{
  "head_dim": 64,
  "init_std_o": 0.00595,
  "optimizer": "muon",
  "weight_decay": 0.022,
  "schedule": "wsd",
  "seq_len": 256
}
MLP neurons of a small language model. Each row is named by its layer, matrix (up: input weights) and neuron, and shows model dimensions 32-287. Each number is 500 + 50 x the weight over its row's rms, rounded and kept within 0 to 999. Numbers have three digits each.
After each neuron's rows, "fires on" lists the tokens most often at its 100 highest values on Wikipedia text that the model never trained on.

L7.up580:540461458498456509514544599549502472472372443487570503469483445455475424500448472555448543457444437441504544585574429620493567458374525495527477498433540491461516549497493497572498494482472477528504483590460579486470512549532570547490544486403528508475374491614579478549425506516460473450597451503465507545526473524627492492504524426476388561447549442529460450518458607510421505422492408476500468521439532453494552516532465557566515494474439486536500444514491504482551447504463481433513526485575506541528527539566487490512382466599447496590521506489480585623583554480562567560508495434435546483536550491467551429523496479519466480527534455577447428545410453519505463467451465391505511605534504499562528594573472412504491503556537573507427496537461515464512429482486541
fires on: " of", "|", "–", " and"

L5.up628:457558447502482429483542449503497531505462534495485560372548586574461556463475503581379515574479455533517494535450581544435491496512479501457512503466475486407465529507495517503447525516538439434490529510505435505562513451479516578456455537467491456554508539484526492528536499445552571522569440593449544515545513484454544531505481388513356547436494554527516514495605539569531469434509456456416504517487482548502485528566611436476470438542438408538601519507561502556524412574507517530501469425435539571456656479489547473573451540496518462570522457567437471505501472506489459518525552492506544494458546510378461484493574456542492464444550562480571502437505543545475497518571512549409520510524548430474494503572450488411422573483488429425477447519458444471513539519517525
fires on: " 2", " 3", "2", " 100", "O", " o"

L5.up1015:495553508653358497570389478577541414511518598494501569430553429416492477593542500571453534508464484434519517517554539485554453536533518573537445517501450364623529456531529506583478463406453525580507428554510498452464460520501514472476394492514465395443474537578468521546477474526455523449474484573474520537535535525581543482455520459475499514614538460513473515540551586604529606453433473429541427508454425609476531589526520494548557443627521518469408550371412471439528496426521521522584397507550527504517451468485466519495523511503469484554435490520454437433513491451608537515531522463476512467588542526524468511572565419522490494491539449444471458540484525519461428528534546471521475561427487582547535513556488434449468474422488520429488511497538447512455414533452506
fires on: " is", " was", ".", " be"

L4.up1154:416495544549498494563495569394491515496412569477496445469541511567513500438480570487470475486539570478465486417492543456545449483477465634466489570483514415464568523489517575465559545438525477439552477500457500506446494543530478490491533478499612499540464533472556512565516414492466467458458503425488406604507406513522509556492441544494450446456504533493572467483490494465582537529420484486386518440409563515446584527508560547475516487486546411509514470587494573504661503452547495471472455402471541513497522430521441398493586502449527492430568482496417415557491446529578513518541448569462515484512471526510486473553440492590512534558386471483460504531511490525404522516510548489444471523557460476407430461472506509491494648514506431603550485522569500456419529601538458
fires on: "==", " ==", "====", "-", "==="

L4.up525:518434541471491542556508521540463553489515529456517562450573474527420461561428496520513509455627506486536497557510535481455493430485468497571519463525441591461570480519425547452559508533447566562521430391507448506470536474512522496510426466487545423557469423531533418473506461486470432482482470399531440599497498471518532517418489487519512621413554475473562541507586452513490433560479556478435602535496557471372477391533495571497546474560583499501463512603472563548557443474543552392582424437579581403578485513580445475530468420474595497524486455535459514490448621492571505513430449485463501469438483519554520458500436503426468550493524528474418467510521559523449520493477572445429486529492513577597463575395488466533456582458552478505425394558406443473487518557492550
fires on: "==", " ==", "E", ")", "el"

L4.up615:450532475489571492555500526457455541530451528577554432469496451496604536530462507510522515438422506573473390524487510478410486523414538479473459452525456473620521420512478506546414465502510574562558447443491519521449430443536477500549503521547532592501515487592488556495502477514438526492379507530499550479476490438496487554490540526483496454498412482511504538525610463523552467454420454500413493514500497601456468544509504464591459529540561495504469567436563543395470546515525495436550406497627506439618579475519516544522519390452477357515459555475581440488422526520487486426497508484504500436519511580564508469499499488443545534463491475500526442469477538508446473493525455519525518495469576510547530624579542449532555550490545631474591480520459550509454501472436552
fires on: " =", " is", " was", "l"

L7.up273:433557460527426447472513446557514430509469486445521510515530439516537467511508485415561535365481518457540503535471621547456497445554458571509508561440528442574409586544508436505446477467471491508524514463511538541560446472543568448485491592441520521606515468527408588469493502471426478476411583516526503564498463497449476508399586483568464612486488434392538412616475516513551488374477467446500546509536557524508493480497525515526531518561454545500511455472537483498478459489575513487599472569508521392568421551496347487422562554503530460469531500448489568489478538545530542499483453509444568478495517508533460483422462535519457364474516573403587520452514486605495460506511438463584405548426485539522534587552544423505479504506510528473505490607494497515485513451440497
fires on: " is", " was", " of", " =", "j", " |"

L4.up351:435583566552515426399459508525508508456526559538452517490438456514549494526481467501489486462504538502496506469483579502630540511446501528434532545569532506547514513540399493460458520481522531431547486574411560496451551506573430573415559499511488534568472517509581561513431506491419406489515537516520488512545508534526484495512592555574510468473448538551509635455541480513440462573575493446534500587416619508573496467498605554500502510499502441513552518572565503490580613482432581525461524511524527395415517554495562418472496452443524491476511459656483441520545491491559489418494367480529435459453425518482498515512528470484498519506543499387475533608465440542457455465524474558492453451484466497460548414443417486356462486493492516559430510621579473462424602603556537
fires on: "==", "===", " =="

L4.up268:483465507480473533475498641453443540440454526557450555537440465507501563520498474532388540483412600440478509512502554442506566520540456609433544514527476562466607541518429508425449553530547542520471593624484466385430465546554537508469498510493464512515498494519538398474545538492486448486470485496533438523612481511531546507469450510414465420529526519553449671475486440525520560473571414494485487499444640481409561455537558585521462498482541501474519510586480472501516485489435590489493545496522499407512539467537433431538418540479511462391534470639428454557461529425543453388509389500521500494460475401544578549559550578471531539599410539533476481582459498558484556554505541405480534485477475480501513459564521413534468562433445558529499490455562551481524479516522485
fires on: "===", "==", " ===", " season", " ==", " all"

L5.up1039:566586427383551508501395482516587510525465440557534567482514527504472467503448546599593487525560438519523502517424484500523526494446467419463538506537557520523507441468437490391474497502401427501521524441464437485485455439491560470521462517511563549469440483521489493454523482389496505424448558530509577614523506598476546522474533421466395454423511523458538526571555444514486553431504558492550568547554468446526547438544468560435501452497554507470509514472598507468516577590495514501513364460548556461405451522583526442536599558463499469525519436512466532538481428491447419404527528600535497501453515533407559584481511545525414465440508554495474512517535511470527492548506538544521534514499521488477449491543475515508545483646513572457460481485410449470491536552507505
fires on: " 2", "y", "ar", "2", " 22", "p"